{
  "n_head": 8,
  "vocab_size": 8192,
  "norm_place": "pre",
  "parallel_block": true,
  "init_std_down": 0.0,
  "lr": 0.0174,
  "lr_mult_o": 4.0,
  "decay_fraction": 0.922,
  "dataset": "wikipedia_en"
}
MLP neurons of a small language model. Each row is named by its layer, matrix (up: input weights) and neuron, and shows model dimensions 128-223. Each number is 128 + 24 x the weight over its row's rms, rounded and kept within 0 to 255. Numbers have three digits each.
A block is one neuron, or neurons of one layer that tend to fire together. After each block is what it responds to, as a language model described it from the Wikipedia text at the highest values.

L7.up82:144126123099114095106106144091117100124070139157146136150087115063137157144129104086093059118092123111131136116141143124152095146119179114079169135133133107116116169129089127102101123150142136152117180121116166157112111087110127130120123112159133150154175152174155148119117138130169142101
L7.up148:141133174055138123132165155125079105073121126213143138140122095074098115116130121099096088093120146125135136098143103148154116128132122110145100155136130126139091150082135112166156190165123156147138115162140142150106123132107123146109127124092150120099148129139147117146120103138116082131
L7.up162:143125126118143090117113100150153114134141097176142127137140094087158146146079067098115108081106137148165102090107132177158138145156113165133124116160132132151065173092163116116188091123103159147134145143142132118126139111109145131113151103169136136120103137095105157144176156138138147121
L7.up268:131109109099113106121131114176189140085117134175078112107097117111163114117118066161110130146148141108111118157110139151142142108152169131151095142147140120130109155100158109146163124089156154172127134126100112129099139124124152112118126112107133109169149138151124139130144122126108107147
L7.up350:136114124118097115149154149134140151118145106166116108135113143119087093109124138089138107149145187190130136086150113167153133079117081115113148163145138145099129146135138111104160089119178165126123144137119131129179095143143105130189140112126155117129136166133135110135162118141101120096
L7.up428:118115141119163097150118156155166159121143080131146123122132103115120172122122136170112101145150182133125136099172107147108166109148146135121121141093134116120098120139140137123157169114140088142129120209120090161122134167117113168136158096147126155179100152151132109126137196129087166128
L7.up453:126140176054109158112152153119127128114108129114091116105087134068145096146149153138087072121150096124126135139115076115153112129126127077133132128148118100116132140149111145106110093131106122117101150110129158140088137164129115118120124128153091148143106136125165103141121083129160185092
L7.up476:144121112121153097123102116151159130134185119158116159126127114136116103102156106121134111133111149127154132141173124157121160109145138127128138080115136133113170131131110135162136120126124096119106124156104165150108188123131111101144074115101138127149127154129090079128160129206083084150
Final word-piece completion

L5.up191:131152113106128119107150161123148159116182202149145122096195156139144181141113104148138173099087151120118098126123128117138139134093118093158140111081119152137116107149126125142099161215135088092122131165165101122175127088158148145124132098127201135144094131125119167158078118118139094152
L5.up248:132120145153144103133131124085133098162153104126124151069135106115151134161125098135125122138125129118062166125079138146111139110094123146107143134073125076149106138107085096078090159107118110104125137125143151159105102117133151120124109154119150108122134152126131159162129106068106120154
L5.up267:158093114115118151102145097115152123133130132098105129132123117167144104105134078110114139140120130128141136172130115132102116101092152159117135112104144119139114158127154120142106190159157117141188086107122176100113141078106146120125106133125119111120125105136106146128114108137119144128
L5.up371:144078137152167123142145076077078117146146110106142122134116124134131136146107128141127161172124132139100095166164161108109154134158150094160129091090092115153106135132134141108148155165182133119169098124125106156080104104128106168130135147166140140180082126074160132099101115141147142140
L5.up442:121166127153158132110166184125112138140159117098137136099138119118147135139138107138105105124117120144143113143085110112101131132113114141148140122101115153105156131107143142104131135137129111116170140158113116136110144093149142191115144176146131123151129048180136161128125172167108117113
L5.up604:165113121119129129144085087142117128130129170114118140162127119086138162126131081130087144144143137155117124124133139120105104160107117130128115154081110095151126150116125093127118153255171104105139105164080163167132149137116140133083119148120104107125130123129132113093120148198136137129
L5.up629:106129143109147130109153161107088133108119147114124118106104134101147106121104080136104110179142130133154112116114111108114139116084125137136126100081155124119173114108132102161158176157134111122154099126150126152101122122132108153166152142108093079117125160115105147123139094101099124155
L5.up647:125153136154120107089122183125092138166110141137110101137127109121169123144146132161126140137074141131127123095101117099108119121175141114155106125104158101123135111139136125134134193101118134123136141124152120110115107109122125121091110163130114112116126160142142103133122129091103095099
Prefixes and "under"

L7.up68:133157146146158139121093113172122130142147164095140198124122121090143084104111119131121097103100111161098156163131131077137122093114165116097091144125110091127180136163090156182136153137131136097130108117128144136139136137162127181095095150130142067159142124132078120127118113120117174151
L7.up118:112106121129141213097154146132102159117100131158161118111159158156120122092101140140169129136139153110090130108131149115093139120120135146072121140144097116116134132133107127111107112100107104120126154158121123144114104100141117147102122138128109138106142136143139136130142135131097157115
L7.up229:115119141131096180123140097131150155103151125142146185138138116149120132139146148136115126095116163080078094065135143109161101143182112123058144167097119121159126119143132144114118137097128141157126094108172153064144088119119099124116110136142112089115132142124127138141128120160133141107
L7.up273:137138158153108135126117144126138122156085127147112150137161128120097138138131136102115075105145151115133152121153136121096145128117105098110142176134124157134170134092109140190138145086129140095122102113182123103155053133206105137166102132147121067115168141155136128107084119122121128132
L7.up334:169121167098122137139145147143092136085158116119168116111107109122170114104139132155113074175142173008149118166128116130156081162124137097150139134141122122139127117136116119095151108091125115131132120123136155085148135115160111169138119124104136144111119065108104138147139111136139114155
L7.up360:116135122120153122128123122126104130140173122115112084126161135140215124122123098153116128188133172136094143114113118115156127163142086144094076134117106120118131114164131167120151144085144133124096132128170106093151115141152116132146107116130100035152104176070141128159138072123136131130
L7.up611:136149136115134109138113122105124135162163150114104117117118169140162128167141099122118136126120105123136130132168152087150150126173137124062077171116125173100138142145113135142138135169124130134098156124159109119139132112139168106095110137167127127112098153136128090086108105139049149134
L7.up667:123135124151154139143132095146115085105131161094087114121181151155147151120121095096144124091138164120112104116117130105154135118076159125123138158156117132104131130129132117109134122139102179145128113123134134138149128159162151166131180131141148170088151101135102124123142124165127149179
Early word-piece continuations

L5.up18:113091136087131100137148121082064139091167136117129131124130125129130125086106145148111128162088119104151130124107156107133140121155140141097135146119113115128152117154126092151072156101116075120134087100181141099153168066142160136141103152127137141092101138130155073101150135135140110178
L5.up250:128145176069148105107112121132094134088149139097168116130125140150123091124104066135151120132151128146114123137122127155142139099153085128122110155149117137155130134103107123124176135165127134127129124124109125111126173140136123132138118124115116151091143148123136123109161110102127104098
L5.up285:141135106094170105121124092119114142141155156110136116152135115151144082095088140116133148120147117134168114093141150126118101113136145180112131143182128151111158130119125153129125114121093111090117129127143117083100102128133141129152142148164130181118119098105080117092113115139122113107
L5.up368:126116138091112118142133114136113127141119208108133119147174129119153140113120127131150043113168117103096172127114180150144147098132138093159114107163140125111116151141103137132148119131130119056165141169127140156136140093112148142149127153120100153131148115144101133110134118144121126125
L5.up439:151071143145132109167183156146091167114100149140105119117095088105138114111135153131158155103133155147159148122109114132123093148154143151064129102161166123147093122107118140134114124120134123135099124177139125149132117133103114094155187123148108090128105136081144143106142133127102068090
L5.up451:151109113140117092129126153126140189136118148142097147110134141137120095108094155083155090108174110089146142131124159196144126124113132146157099149108119122144109135125167141130115141125114161080151111118134155095139113122112147096165132130100160108109157157147075101085137162152135138132
L5.up566:145126137116111132182164114132114139150138198127162159153121164146101106148175116117156130107101127093091132118116119132139104123135086140130155095142128097109148129107105113153128127135132053119136169079125187029134173130131117180140095156113126124086092148118093111123126132134117102092
L5.up739:115125100089079126083151131098120105154128178098105109155096146157128108114142121142135139159112162141135135100092096129096124126158142124113130154113144098152112124114082129132132157095140112113140100155118155130137153123107114138174134147122150148136181129110110123150135102159106118133
Mid-word subword pieces

L7.up57:174136130146124145156135112091144164139121106163149145140177151085102131121130127087156105095167152118149114149142077135152143146153135183089048112103126140103129117130121128090102166158116154101157155138126129152106102128114132113146123126133133107124174173076148100114145107090156153115
L7.up72:137131154139129130129119151119144172129134153134141128161129130068140124077122092129152140147177131119140139077124153198137144114121109125112131152151116144117137135186134123093145135132121148121103115128104110141128125109123102116140126141167103148150089156149108117113137144171132103101
L7.up105:112110113111102112136118161115123127141089134139121130093128121083144103086143136119195143146085100156136142155147129152121110138111139175108125128130146136110115127150150174124150159111154102107088115145139083145114163169117162156138109112108095113102118162124103162104094094126130163109
L7.up141:146110063119123149117093142119106123133145115176113119110110095086122085138147110183112145145114119134134123151135096152181133108145133170142140118120124133117109100117083172126130171142137125121135124129117150123139156140151137110147121071136127126158127131132146145149116128111144134124
L7.up158:154112186162111133128118142123088102121117132125166121165131092124152113069143111156103139107165143114110160127141106126139100110115173152129075116121144178116112095092148162100124142120130116127137122122120123131097120138099159125139136111120147148179114132105134109101117178130140134110
L7.up358:130108125126129148130117127152058149120098137128152089121165103095124137158126127150147084127154146118086124146091157119144149078125157132157093099158144145126111131118127129092123103142127095178113157118126162132139143124110111131147107141150180114162109137146141125120134097141127172098
L7.up472:131148133089108129117101135102134144107139158173143151130143133067164115149104115113171148150145125159126113121161115115087106104098139093119112048132136106088176145149122178140108134112118145137133132118137118135125121120147127155153139100106113133126106133156084134132139111162156113104
L7.up660:141122137156057165121163121102095146141146106091168206094114112101127135166124126111118148092159131151116144139127145118117126077141128142119093123133118115125150158162148144124123178129102150143141122113102138108104129075118133150154146118147134082129104118106174053085147096130153106100
Plural noun endings

L8.up501:139130135098136114128118118108095107112153140138128126137124122100104119133120089118127075093143148092162145122137091110105128153132163109139145112108111157124175136106114173144101141126128122125137134122135160135123127081105138114102149144104102085107149110167129095134146140149126171154
Early mid-word fragments

L5.up39:124144126123143161147110187127118109171072133121133092139151077177162141131141118113116103121133111120095106113087157107165123077130144136103131111184123113139138167177139070127145140124103159072137116114152142133139138113097145100160132136145139093125119139126141122126135169116109144117
L5.up293:164127148165116106157113124123101147085119130156157145132126127144128129130148126132109158093082133108132115146115153136124149131133138133135119085104105157133137161119109090138135135113183093165115080150180112084157106098168121120143120134139113167154127087136091121121089128149152091146
L5.up506:098102167139127144118124122087139149130130145112155082140134078178161147146121104133125105126118147136105110074114176140136149150175112129153138100120142159148120104151127119104141164131113100139188100121130135111153156162119141110124084057179135146094139162178110134134138113168138131140
L5.up531:172116165169145106084144152120145124150141117145139118147131176159146133119116075149137084152057099143125122161127095114124143127145123145118142151133132140159141115161114117129091121109118114160148131117173127094139107105140157136106129132127158149199112169140098104161151129124134111125
L5.up550:105135120098137129153165142143122137160135147145183145164125138129127111140103123095115125084031200136115113182157127137109134153155124148122116146155117162169145114121154113123128118108135141092146112125153138153108129130133181108122136139117179114125145136133144114148095122133137133134
L5.up679:158148143168112160123115096145084146127142130127138131108180088147143156162132073122122106121106115142130142137129146157189159144125130151145125146179143164156104129179135156142130166139129146192148120131141137100144115135132110174101126127159133140097152071116139116120093114087119152114
L5.up706:085175112145137112130138124129147166136116110145125121134146012164130162106119080164152119137166145134131161128121144160124112172108154138135166073169157150116176134129170144125139123141124112090096115164129152100149143123179175140069156125163141117136110100130117159140133125161138104137
L5.up734:136082129100134101128145116083095118129122130172178152157145145144139139122126117147126126141121112146094121126126139083131148172129137120082138098154152128163139119148125147120094068129134121149088125210101160145146117133136131142167136125156106122150160119105088133160130114115152096139
Early word-continuation pieces

L7.up305:135144085129126149123153146115080147165172168113095135110186154114158126129171139120131125150142125171146143155121090134146113111151110139116152094143105137120145174144150139122120119150134152176097150092076107126091154171106139121114175097118136095103165138135114119126163144166135136139
L7.up364:150076090112134121123136128103129113105152151137086132139096136148130131106137120177121123127122132096122133132075129162155112135136106130120126127146173091110145127115102109131124100125147139094138137128126111103121096167118114107149092174131103168108098162164112145122158135116141157180
L7.up464:177134116132115127157121144141111078165112134096134144081119140133168128140141096175128099150174157110117147155159108100111147125134144133122151101148148088143159080134148153089126143196088142103118097145124112120146103115140133137110118133133108126106131110106121138123116128158116130135
L7.up487:102086119119151124161112122142161154166127098130123121148136142078126130129094161088116135161102123164093126115075079119139068123144128145150155100149170145098081123109079157079148173082136096116111145097090126121136145144141116119156152137137122083169113110105155123142147117130160062148
L7.up542:136146131073173127143164131118113148121155097153126111116140049146115122139139114169098160119133128119102140127120133125129127128141110129132084099177133101134098124131158135121151181150130115130101065104139160102130164160135123143098121168128120118148142137123104137108177131075123151100
L7.up630:115147122158142140093181151116112101111107148120145105100125099128091170104117127134084133114111094130088132103134084099124141118132097138142158119125145128124112152104175094147119142082165149129144111127134110101112130149100131153149130127140085071111143093096148118098139133127074092115
L7.up679:121120122109135125146152125124120150097132206132156157096183129147120174087124131167184137136112176143095145148130093095111154140153112137079158142126132130100108150126100095139111136103120128122144123108149120108143124150146119150134163095137091101103104142127162122137134116148072145123
L7.up717:126125145105098148079121150096127112085140142123105121144122139124121154138123145140092182141086176114124123088120120112131104140180104175130138092121123089125123127106121098113112107151101129149115129140109139070103125114119120132129123132117104113130121099122145211108190128145114133113
Mid-word hyphens and fragments

L8.up449:110137169093107128113131151137123140136107104188114115109129108101144115146126099141096130108141103114131139110145111152095125170139124124150134178146130056128131134133165122124153133116175144120077162142149119156129135145131124112164121110203138148131121138086142111158125107120096105095
Word-final completion pieces

L8.up228:148113132104147127163109089132090146138180100130131142094142169126112131107141104141160133141161149126122128125150155157151106116128132138131105107146129112157137138153158114132124118112156077159151101158131120120124120133102112146121149097156107096163136115102147101157156129093132131090
Plural noun endings

L7.up48:108107139101146128160130108144089104133167115119135147120128114163122138130093164143130127132137137130150111108132105128116130130093129122156145172146124134130160140129156160091146151147099142122119100150125159138115131130118122117120145144186144064113168148144090117134119115106140150152
L7.up125:133086147097165128156119124135140099130119112137096084089148109130175164136134137123106172118137104146146078160138129154126110173141163110132115125120128139126089123114098093129127140116102140145126184135141138075125084116098149109121117113121104106098113121121159105113150165146092122123
L7.up253:114115120101123111136139133123092103090134117150124154090147097134115151133114121123136110145136132193028137104137149134121119084120128102133118121115106178122094150087126118150139120156122142105157136094105124105151139173112135100107130184112140182092106028156150098116108162130126136101
L7.up434:126124126176096152116113111190162093121134105172123130122077172115103136061105154128111103107158122105144093155123113120120124126111121098070144072134101164142089125140113101147129129123113142132112143141150134122157166113129133152117110156145123136081148114130133130097114141173127103107
L7.up522:125084078115132098114108119098146094175129134140112146122135156157127158122099154135121154045145086132128123118108166124115118106120150104130116181112143118123127160117161124088154111130133120120156136162094146127121094089109126131161136154145143125131135141150086110127078158115119157141
L7.up559:087097140120094117105144136120156131153113153147130148148138136147178134117119116099147094136135103138112095153132130143134150133116120098144144147133117114120121121128155129131133150177110156184119167155136160133113127179087128143144175131144132148074121082175135115110153158146134137173
L7.up618:098140141133149117105165092138047100113155117165122115111106143118136135120096154156176141121097146150090129137113132084112150063088118103146149115147135148142137134145156137145136174153121151140120155115094174094135112105163137134112127130110125127109092084116094145152137146161135137126
L7.up678:118145095063140082117142128098145103119151108129129104102115134124132088110087166135146140117116113126105095104104167117160128143146103158123145132106118160109103138145106123116170156125136139175149104176127143091078162117093144146153163128110145154078118106163142143075118103140097128157
Digits after decimal point

L7.up94:117130159120149139146093135172098129120092092099138144126122090057160145153132149110110151106109149125135141110126137117118105142174152135152134122143163097121152129147158173150129091150135156133103116157110116157146138143108140099152123100097079126130108137109085102124114131136118152148
L7.up100:120123104140130123101102129110155089090120136113124090141122102157169137140088110138125100125084156116096143113111150130124123095139125115066138144138108143134151151173106141137106115123153128119125159125122156165165137124094147114135165143112182105104138140162165128146108115132097088144
L7.up116:099134121119149192120149070125118125110121122080134122124163136175128139139125098144140090128131155102104174124133138163123121152128140113134133065101152096168111107127108116112154145113160129100131102133120176121155189149154158147123170152098063141114096128130183136113150101131128130153
L7.up171:081051106125145099137106102156117152127146121174142113123088125135103133164048107155098169101082109118113134134138131147090136153182165135140142151179135142120123155138103120160118102144095146176111144144113144170113114152147165112121147126116154145106124123140112169083108133121141140161
L7.up254:105141101111114109128117098108140100147127150099115132109147083145142146150130146133119115156130134134146152134106149123123132150140089090132118141109108161162123138077125143122167120092149099142163106162109161152081061113183116103125159145112117126100122166147122146183141141184131126098
L7.up347:096151118137124107104109129133090145104099136088166098132139106137150132097110105111132118137123139123105117129134138127117126112132127138122136130151153138136082112096155112102083125133106160108115179168132129157111175134132151120100122129114100156123149080127103180118124107126106107126
L7.up637:136091102141120151079150124116092136130136134137127128100137100128173139161152135125096090115098136102148181137102132112159083149123119163132182109158121158218120151178171121150097126114161137172135151102127172149144123163125116151136162125115148090179122100114172149130118063124110110098
L7.up682:139134109124122116143150164136144128128107131117140129130173109147209166094166073116148114112147139113113130131183142132115082133145153126125142155175136162113120152146147150138114140124127154131126131128115133132138169109133125179121110161117097137107116134102127125136125128152116114178
Pre-noun modifier pieces

L8.up486:102106152138162111110135106118119118162133160131102141134135211146158152129100104140117124088139124126059118134140103060122124153118131143153139138114135135114119118110117091125100124169122159165123161150097113134116141127114155137137157142119142152074124150146123121119165152184162161143
Mid-word fragments

L5.up79:093124106156132136121149174135130094148125116093119098115133100149098152074087089113125129156170116095113111118147109117128132111085130128163151177159150127144145149108176126181128147099129175102122166138093147142133118148117124174086122168158087152156117114148158148135119122145118123116
L5.up127:146127186123110146126115169177154183126108139134109129113127105146145126136116103107128085113120142130083094141130118069123167184109130092095182149132139114142127133166091169141149180149111144069121084096142107175120145109175091138124122094147136124137151136108124129102085154134147103131
L5.up151:142133220163096135117126133151136129147115128133128141184123116157118132136109128127141142112135136100127115112129096165109138103120116118100146100131096158123125138094122142130102159101123115127094130149122117099124139108103143120152134130104095146121164129185115092097085133142149121134
L5.up360:129145118135100179129119164161132123143108150151130125129146159135112110127121115107140111127136153122117108150126149139122164158083163100066141110139114112169095139138091115098134138114146156150128163120137156137148181141109122105116137133112110148135191130133111121136123115137154117170
L5.up361:070132197142060128092116123138117132123135128139118167124149123143160128122115150131143145138125117099119132155136122159102133148111140138163111085145145139091079136146137141148185146180121149137101144144104089129126183112128130123124119142150115148138131138122119138063114144123079130105
L5.up476:106109140136141137095068099116142115135156115166117128102165129158138126132092146138140064078181113148117123092135076153140169088114102127150106126136108136120085124134164125146103118176116119159098102146111103137160146140107105146109113115146115115102132124148087108111105124089092131130
L5.up657:110085196119133110110133120113171151123138126095100130133115111134084157124131133110149102159153135108069120138125145140143146155082122109111114122130099161102125154156100144175137167167117192118139142087162112138167131154152136146118116148157113127124116133136126095089158154152161167125
L5.up671:153114116118100115140149140113122113102126096108072105116113160123144123131114106091203165132141156158099070125142127118154150065132132138114130147126109168107071160141115111145161164145142117161119173128143119130122099100107132140133199147137118103105153067142133070120111155084145119139
Final digit of numbers

L8.up760:121122137136145123124138140168115101176091094166145121129152093095156097173100142127097149133105141133134146111124113126137115127146116130142112127105135103111125119146130177147116106168087115147120145157123116130087155117155105120160125088175111151137101086095124122123132132130119152139
Pre-noun modifier completion

L8.up34:085118142146127114153176106120124127167151120136129136128130107167130122127167129131096111163101146124130107134096135164141157114233121123111126098110146108105114138138117142146175112126156152143143110132116155161154101077138123128141145119115154120111136105106079153074134148206121126165
Mid-word pieces and hyphens

L7.up14:144110095127135115113100106109117173099137151151138124163151109120114070142114122156180074146147112143120110155110140116150155129146148146129168133200129130121123090108136125026148131122120135123130123130126100140167153145121146123177131151125176104126130123149143162120127130142121136141
L7.up29:138129114139151116158162114142128176157136150136124095148172144141164121112130165149125077165124142129088134151116124095097123125121161135139162125146148106096119104143131072163131108191144120110145113158151124137175147104141139113154115131132145077154130127143098159134130143157069123140
L7.up203:132177145063118114141149133145133164161087148131161155165110125131155130126099133139118139145142095137110147150137158109096092148100138128137125106105084158117122130103145119040114131088140100143128144122125116121156137121086105118123135135123137151137174145159122113088096177133084115100
L7.up435:164137099138115093104136118145131132105110136117088134141140124097130108181125147155131105141096170145126154120139081121095099172108116113115093160158114176102104111121132120155119143144152112150128135100147118124106113134144143162096140147129149126117120141128120115132141130116153175164
L7.up455:165147148104114121176118120101129134127127136083119129068104137154087119062138133136136116166101079128129112143128110106136109108128100104137114135134133174130142080149164136118103108115101123105111102115083098148137127146147132123138118129120163138175134117153132152098080134126101119122
L7.up539:130062155141109118153066119119144121103101132138146128121123086131107113140134135107118115157130134130121160123108148101096139129121137101078154156222109171135186097128151132146174129110134125120127141137139120095123148139097110113175140153141151101106075139088115163128131118153093127179
L7.up562:096109107141120093186113136139114181084135126133145103128134116131112094109148140159123109115148125108133120138103134142159150106162158144137146141127136132129148110107117103064122119112157130130119101156146099131152111184144124123160098116122102164175099147101112150133122107087144148150
L7.up685:121073139072143145165132113110137133112141128166102112155100141099075108098162146169137107159153139121141107125140085091111138080141141083126128133155101148108159091127100062077130089129190126132110089114111122140129112147105146138122130129127119090151140112105183111096114154144114137162
Verb-completing word pieces

L8.up79:158106107131131101119103116072175182095097168151145138115135160113135115098132165151114093178152145084094100120136149118138143150092124121101131148137133165092114129134115125130140113078175126131121211102174080145144139148109103132115125160124155127166102130116128135126085157111123164133
Main verb after subject

L5.up168:158128137128101115105107102131107138149106138190111107099093150141084095073100143135138137129108150132124123145129176099124130146103132147115141069095143154137130130124130148132111153142120164170112087142139108111134172131118164167163149166130108159119141119096139157124158143108151143166
L5.up203:098176154128126103173146153129143136117129078121142109120142131137157146133116091130124174157151141118115100105086101170093119162121117119103143134153192135097090119153144078125155071172108156106116135125131156121105107126152111126131166139178117128110125111127134111136150134159121120151
L5.up432:096137126157117119131093109124118098116118133129089119094068126088154127146098115102129119106104148104177130083102084147161125155124106104159131133138135149145123133112131118171188134162133145131150128113128121137106097128088134145184150099130140121143167100040132108134133157136104150136
L5.up448:134118099077138116092101095116123109141110095090152153116162117145119142109149118156154125116094097125137111137162089101095133136117139103124143147114154110149135128172089158131091126115146148150111124109131155108179140137156093143145114096140090136106116141130129150135116145151106166163
L5.up479:110147137112122144119120122168099121120125120144093149066138105098131150082093116140107133127125112121127105101114130136139116125131133111127105131110137127144115143141158136142128140173108132169140153106125140138167139165084104122114172073141121129144135142131111139123173128126125176109
L5.up521:119136101104134150094136115121127126143124100118149110111130117143142119121120074092181131102130171152135126153124110110153123171188136160073137157111105154162143133103139116147111126157130098138126097127157111112123153161138112113086159106159111091131162177078147128161170124095124139171
L5.up720:143119106148126112149153171116150108093105136120134165129131113129146136088094107145160162110113129154133118084156161171139154121094112181077108141110135152135152126159130131141141144132099100160158126113132112063123098107123141110088103139146131072121203130116125146121101122124142126124
L5.up724:095154102142092128128146114104120158116093113183144171149112092155138109127112117157128139148119132131137128129119096190175183152106143127129107151097138144112143153121155136173121103134120139141130129115124113121111126119168143147141165101146140077114139052100150126074142150148086130112
Country and organization codes

L5.up23:101159121121132148173109113090073131112163131115172170127138112133173189118142115131100109111138154075119104137117162173125142154113089115109121090142150102187122145123155181146128153123138130148129121137112160180100110124087129105113192147137116081114129149117150102102149148137128107099
L5.up94:135165166132148145141128135100110165127138121162142173159164130050118127181145106113154161104158118093143115142112124102111134128096115156132166112149116139170121130091161149112135106106149146109118121110123138142117142121136079130140127150121139079090113154141169106175101122097136142132
L5.up173:131132116151178138121139115115108121103153126167162150107144154138143152155125120128110020126127125130137100125053062180097127129146133120163098105090104156153117143148120117105120106123147111115180105143096134123156081115103126163125123127115144082115124183135147106119111099118170150108
L5.up235:145124096152067159094103114108136131170115085148103145118162122113089144118147114146167139108144135121147104102133112152142111118132126186111117139110149145116112135124087175119164124137141087136132183150176170137093132117117116107159096130142134154155156157089123132153154130110123159098
L5.up349:103153073112098148081141077113105177141157104144159115143172104140179168136101139102174136100136134093139113136148113154140134132118185142105108081157178128146137136084144149137121123132141143112165088084158153125105146125113161129095120119092124124124141146135107141106161076126112133143
L5.up362:122124152119116118123163158140077126161123131099099124131124081089088160108090082145129107127126118140141148144129136195079143133153151120129095089175100122164096129146110149135137125168128134165132113092121144154150131167086182102114145122141145116122149090118180119090147133123126143101
L5.up394:148134103094144125126168156112104164198086129128122116081089133142135148138146110152147166131132153127116180143101081167147094162103151109088151129112139147123139116130136137131114140141135141133150109150117088133104119126126162148117126170130128056128110139155151137150132160099154149148
L5.up481:119151094120130124115173093142077116116119126106113113118138113049172128074120143147131128093166146143171118161125143114122112125140130127109135093134112146118102124125119142095133121166139128108127128109126210142116114132073161155132171111170160097099158123099120118123128102135078093144
Plural noun endings

L5.up20:104114163100134179117143114155118109151181142128140115104169130133137116146125124150086113105137136181107187154142132133128130113133102096136133115099092110101121106114113108146122147162174126152119071106101121143144120090116081128064146164092141136144125146148107132086109112129112112162
L5.up60:169122150120127108152147134107163219140119100112131133131100080152118110103117104150108125086136148118145140099111122094114144140123154105128137123161135159126106109065161110109147108137149130078132110110147116125128149131116138168088148154092081101115096142181140146099164153152114139125
L5.up189:105078138131151129130123148100149097137140120109101108162117144084146127091131143155142121120129146154115162166118119138105077102127120121138139107139119064113104113124117127089148130133189162115125088108149134150100137106130147110130117121119080159105112139078142170129075122101115124157
L5.up198:162123122108098131172124144126139125116147140138154135127123126098110095131123109144132093112125151147092147159131079106134093114128101158118094139085110143103146062120145102126140151098173147136174120139161096111113141136110118121128128106080096131122122141114139129087166121098150112138
L5.up366:120092114120118109117111129144114146133126206124117128146144121125099147140137143172125116169118107125173174104130142126149109123105105097119133145114128141095118114117143108115133133104148148111127096144125107145131121054143116114101120132131085126172141114123118148136114137145162097128
L5.up404:136135154144177131100132077125123135146100169110140170130114149114159123147172093111098159146109100118141142096113104107152138127167117149151119168121087121139089142147096127177140163112148135154115099136140118113134131089158133159116140125094091085092139116144061110085132102132105112131
L5.up414:136095126138123167114127178119101132132123136122141139119137134144141110120169121139139141132099151152164096101140142134135147107128184145097137107125121119133152140120110156126129123141147163160124105135100087128183085143140076128121116174102122149117083163081176085097135111101130166107
L5.up693:109114166094132114083148105187127166115137160123125128142149156029128090087119144157111075165130087134122131115100094143117142134105138121118139119116123138142100079134120130078124125108159109135107133138111143151150141117150135157099114140127112156141112152134123156091125156133131112132
Main verb after subject